config.yaml
n_layer: 8
d_model: 384
n_head: 6
n_kv_head: 2
head_dim: 64
d_mlp: 1536
vocab_size: 2048
activation: "tanh_gelu"
norm: "layernorm"
norm_place: "pre"
norm_eps: 1e-05
positions: "learned"
qk_norm: false
attn_scale: 0.125
bias: "all"
tie_embeddings: true
parallel_block: false
extras: ["capped logits"]
init: "normal"
init_std_qkv: 0.0183
init_std_o: 0.00458
init_std_up: 0.0183
init_std_down: 0.00458
optimizer: "cautious_adamw"
lr: 0.000552
beta1: 0.9
beta2: 0.98
weight_decay: 0.53
lr_head: 0.00638
warmup_steps: 598
schedule: "wsd"
decay_fraction: 0.626
decay_shape: "linear"
final_lr_fraction: 0.0
batch_tokens: [32768, 65536, 98304]
seq_len: 1024
doc_mask: true
train_tokens: 699800000
steps: 10925
dataset: "wikipedia_en"
MLP neurons of a small language model. Each row is named by its layer, matrix (down: output weights) and neuron, and shows model dimensions 176-239. Each number is 50 + 15 x the weight over its row's rms, rounded and kept within 0 to 99.
A block is one neuron, or neurons of one layer that tend to fire together. After each block is what it responds to, as a language model described it from the Wikipedia text at the highest values.

L4.down1111:12 15 56 56 45 26 31 46 52 17 72 58 64 45 09 70 35 40 40 71 49 38 41 59 52 40 42 23 54 51 55 64 69 83 68 31 34 42 54 65 45 65 38 83 50 44 31 08 44 20 42 57 64 44 34 63 57 69 43 81 48 26 49 73
L4.down1498:60 50 53 16 41 30 67 17 54 53 57 52 80 64 24 59 56 28 28 63 47 37 39 34 59 66 56 70 30 33 55 37 26 55 32 56 37 47 57 58 62 63 71 56 38 29 49 44 72 24 51 48 42 66 64 74 32 38 33 66 41 15 62 36
Clause boundary before main clause

L3.down46:74 33 12 09 39 75 44 50 61 35 21 78 50 52 73 45 48 44 23 48 86 49 42 35 49 53 76 64 27 42 58 68 40 61 58 62 48 50 43 71 50 68 44 49 25 62 30 65 64 69 75 69 47 49 37 66 32 28 75 20 43 42 45 51
L3.down293:39 56 87 66 30 58 38 54 46 34 58 63 86 39 21 41 38 55 59 22 70 49 26 97 58 62 34 41 69 62 68 40 54 15 49 68 43 72 53 66 44 34 65 31 54 71 43 59 55 42 25 76 64 45 59 52 51 33 33 47 46 52 35 38
L3.down791:23 66 66 39 47 41 47 30 59 55 61 53 40 54 46 30 48 65 64 28 50 22 51 56 42 59 77 45 58 72 50 30 26 36 57 64 36 56 43 40 63 63 55 75 57 44 65 58 38 58 71 53 23 43 61 63 64 31 68 60 45 54 54 85
L3.down862:51 57 58 44 72 39 26 48 31 50 48 24 40 74 64 43 50 13 50 64 42 71 55 22 43 69 45 41 45 77 42 46 60 65 58 47 52 57 41 70 38 78 37 60 32 34 68 79 48 49 54 47 31 42 78 65 39 62 27 56 74 46 40 43
L3.down1162:35 62 51 62 41 51 50 68 38 94 48 21 35 51 48 39 49 31 40 46 46 44 58 51 54 39 60 43 33 35 65 12 72 75 52 52 58 61 52 57 54 61 50 42 54 22 60 74 45 84 53 52 24 68 66 44 26 48 64 39 56 63 49 64
L3.down1210:60 51 40 34 57 46 68 19 24 71 56 47 38 79 36 74 45 14 48 37 57 31 66 24 40 73 49 79 34 74 70 55 74 39 53 48 36 51 48 35 42 54 44 50 35 40 39 74 36 63 63 51 55 23 48 61 70 64 62 57 61 32 61 52
L3.down1418:45 27 43 49 63 37 76 61 46 56 27 59 34 62 44 46 69 31 50 76 47 46 55 37 53 40 11 41 57 29 54 40 76 49 58 27 75 29 13 39 60 54 55 55 61 69 52 33 51 86 51 80 35 77 56 27 63 69 63 65 49 50 59 59
L3.down1498:56 54 40 68 70 59 56 55 26 54 62 48 56 14 65 58 37 49 31 51 49 25 42 46 51 67 49 30 52 57 48 41 52 11 85 47 52 54 65 52 44 37 66 33 33 18 30 47 18 48 37 28 47 47 53 43 16 58 79 42 60 77 54 32
Mid-phrase continuation tokens

L3.down11:43 62 39 71 77 61 49 51 55 22 42 60 42 13 65 61 50 49 42 59 16 54 42 53 22 34 89 54 59 36 29 27 63 51 53 56 52 28 62 64 51 36 48 73 44 35 52 58 44 38 39 48 56 70 54 67 56 40 54 55 65 59 77 48
L3.down102:55 42 58 57 36 51 63 42 46 29 38 30 59 13 31 57 46 79 45 45 45 55 83 35 73 42 55 59 47 72 44 44 44 55 52 55 50 52 59 47 52 49 62 69 25 60 54 55 37 71 69 58 47 58 58 48 43 67 31 75 53 41 23 57
L3.down185:56 41 68 48 53 46 41 43 50 20 36 42 61 44 75 60 33 65 33 12 19 33 58 69 43 44 37 34 53 56 47 54 80 56 57 69 49 47 30 49 45 39 34 57 54 34 66 60 54 37 71 56 39 68 64 48 38 57 37 37 59 31 62 60
L3.down318:56 61 63 57 54 67 31 59 47 16 36 40 57 33 47 27 33 40 66 43 47 52 71 57 44 30 56 38 53 55 53 64 42 53 81 75 73 45 58 58 49 42 45 38 79 76 42 39 51 91 68 53 52 41 53 78 52 59 05 62 49 50 59 74
L3.down530:59 44 37 39 37 52 49 82 55 42 52 64 50 78 52 40 54 44 56 39 60 61 54 43 46 41 56 46 28 32 44 44 65 63 48 63 61 64 44 39 54 32 46 65 58 90 44 77 55 42 43 49 37 67 74 72 52 63 21 32 76 50 86 66
L3.down1171:42 54 58 47 45 46 64 59 53 39 48 57 62 41 44 48 49 50 33 51 64 48 45 39 62 45 49 54 68 47 47 47 41 60 57 35 51 57 50 37 48 48 52 49 62 54 59 43 63 43 56 55 55 99 53 44 08 49 38 49 37 43 66 65
L3.down1320:37 48 73 76 21 66 55 41 32 60 61 58 58 49 54 43 52 40 56 39 48 50 45 62 23 56 55 55 72 90 53 75 43 74 50 56 56 56 61 41 46 69 39 08 50 33 43 48 60 65 58 47 36 23 43 21 30 33 41 58 58 49 48 64
L3.down1501:30 30 42 53 34 65 54 49 40 64 51 24 47 23 40 53 48 43 63 71 51 53 47 47 47 45 51 40 41 70 55 37 33 71 66 54 42 38 65 41 85 59 51 11 43 55 30 48 52 66 37 58 46 51 51 44 42 71 16 45 61 39 46 46
Clause-opening phrase boundary

L4.down938:50 65 56 53 32 31 47 68 49 66 63 62 48 49 45 36 60 62 77 43 60 52 52 55 22 75 45 35 48 45 49 74 53 37 51 25 70 53 74 45 29 60 37 38 37 16 46 36 69 47 35 32 46 72 54 64 53 61 48 35 51 73 58 43
L4.down1203:44 72 54 47 31 09 41 48 55 57 44 66 21 48 60 61 49 57 56 65 57 55 29 53 45 64 54 41 40 26 62 51 51 50 49 38 50 50 41 53 34 66 55 58 78 66 68 51 22 79 70 45 64 67 45 49 63 63 70 45 39 28 24 39
Mid-word fragment after prefix

L2.down78:49 47 47 75 73 29 59 38 53 48 42 30 52 76 35 47 54 58 45 65 65 38 54 55 63 71 41 78 39 74 85 51 72 56 38 33 64 63 45 28 53 71 72 13 34 47 56 63 21 58 43 20 47 58 52 46 44 53 40 67 44 69 52 41
L2.down921:48 53 46 35 47 67 61 32 50 49 57 41 36 54 46 51 64 90 41 65 44 66 66 61 41 41 65 49 82 38 46 26 49 58 58 61 47 46 58 46 41 20 38 77 72 59 37 65 19 61 47 46 57 55 47 34 33 10 57 46 41 62 45 63
L2.down980:58 07 52 23 47 35 85 43 57 43 27 54 59 67 48 48 74 77 40 61 62 34 50 25 92 48 40 69 54 39 69 51 56 51 47 29 32 67 72 62 35 82 38 38 73 56 50 42 58 42 45 41 58 76 32 51 67 25 56 73 40 49 50 40
L2.down1024:48 50 36 49 64 46 59 37 65 59 55 56 50 68 49 52 31 70 35 30 33 56 57 60 41 55 37 60 81 77 21 54 68 53 58 39 66 39 36 73 28 85 61 30 30 77 30 60 35 47 34 68 40 33 55 47 38 53 58 70 34 47 37 86
Predicate continuation tokens

L3.down122:71 58 42 56 71 56 31 54 57 26 70 44 50 38 41 75 47 33 75 63 69 46 39 57 22 55 58 57 51 89 64 45 67 49 67 37 65 57 41 45 36 30 43 07 59 38 79 31 67 45 35 20 38 31 29 69 68 31 54 31 74 55 59 52
L3.down243:78 53 46 61 65 35 46 60 67 49 59 27 59 64 10 35 41 34 43 65 70 73 57 28 61 69 51 50 53 74 30 62 63 53 70 42 50 77 33 55 60 44 46 58 45 72 59 61 76 56 39 37 58 87 67 35 55 49 74 44 29 44 51 55
L3.down354:31 27 40 40 30 52 70 54 45 58 38 33 67 39 68 63 32 71 39 57 53 62 49 60 67 65 64 08 62 45 56 48 32 27 45 54 57 25 70 61 40 52 33 47 49 34 46 54 61 55 81 44 57 41 51 62 61 60 34 42 53 33 78 40
L3.down954:51 58 42 64 47 80 83 45 58 45 72 53 48 60 75 41 40 56 52 60 44 63 80 55 13 43 32 39 63 45 10 69 65 78 48 41 40 34 42 35 40 11 48 49 55 46 42 07 37 54 50 58 17 33 51 41 43 52 56 44 49 50 76 57
L3.down987:52 60 47 33 44 22 62 27 87 46 55 69 17 62 23 46 59 30 54 93 50 43 52 42 71 51 58 47 73 45 68 38 48 78 57 23 65 55 51 50 58 67 50 57 68 37 74 62 75 25 59 43 51 08 54 64 42 57 57 41 42 53 63 56
L3.down1444:30 43 44 35 72 47 39 58 56 45 56 63 38 74 78 51 49 51 59 62 49 29 25 35 52 57 22 34 62 41 65 61 60 56 38 40 57 62 33 51 58 00 26 19 46 63 59 45 67 51 70 65 86 39 56 58 36 43 42 46 66 65 59 59
L3.down1473:39 42 44 63 53 23 46 69 56 58 51 64 18 41 48 66 46 48 63 51 55 29 67 70 55 40 21 43 44 61 33 35 70 77 40 27 52 70 71 46 42 50 33 63 55 47 62 35 45 56 35 53 54 27 62 48 58 46 46 65 46 27 62 50
L3.down1491:45 44 48 27 62 64 77 47 66 35 42 37 60 61 43 36 39 44 46 69 62 51 55 38 19 59 47 39 67 57 41 50 41 61 86 59 44 71 68 68 33 52 48 41 38 32 55 31 67 71 32 67 45 37 51 49 51 73 49 33 24 57 47 54
Word-final suffix pieces

L4.down144:47 61 64 50 66 49 53 64 51 35 41 39 48 28 34 42 45 08 23 27 19 56 50 49 61 15 38 80 75 54 56 44 61 71 73 34 60 21 56 39 47 62 57 53 37 42 36 45 65 48 51 55 46 48 24 39 64 47 59 51 56 28 65 66
L4.down274:52 78 47 67 20 42 26 43 08 43 63 60 34 66 44 48 20 35 46 61 58 49 41 34 46 35 50 81 70 36 59 24 46 38 40 39 62 55 54 62 75 70 58 56 47 64 26 40 68 45 56 39 29 33 50 46 50 46 24 42 49 40 26 36
Word-completing final subwords

L2.down66:86 37 67 70 72 23 40 43 55 50 61 50 35 42 30 48 45 69 54 25 61 35 54 46 28 68 38 45 53 62 76 80 44 39 55 52 53 38 61 71 35 50 57 75 63 52 52 99 42 64 44 67 67 30 50 50 71 63 63 44 62 33 62 32
L2.down501:64 50 49 54 61 34 51 76 67 51 60 44 66 43 46 39 72 36 67 51 31 41 47 47 31 25 47 37 25 49 81 37 72 53 50 54 49 64 62 37 33 47 52 42 42 54 69 24 52 25 41 67 62 44 65 67 56 60 72 63 62 14 69 38
L2.down995:17 30 36 31 59 46 47 56 28 44 75 61 42 46 00 50 55 61 49 65 29 64 52 20 57 40 20 38 46 68 52 59 52 32 33 29 50 57 68 64 55 65 54 74 51 37 69 88 36 46 45 52 40 50 48 28 55 67 64 32 66 31 00 56
L2.down1106:48 45 36 67 33 61 37 60 43 41 48 64 64 40 52 60 47 53 40 56 32 37 67 75 34 57 74 39 49 48 63 33 70 41 55 77 42 62 64 67 30 48 89 70 50 42 56 45 76 35 72 40 51 56 69 72 53 44 58 42 67 70 23 46
Comma after fronted time phrases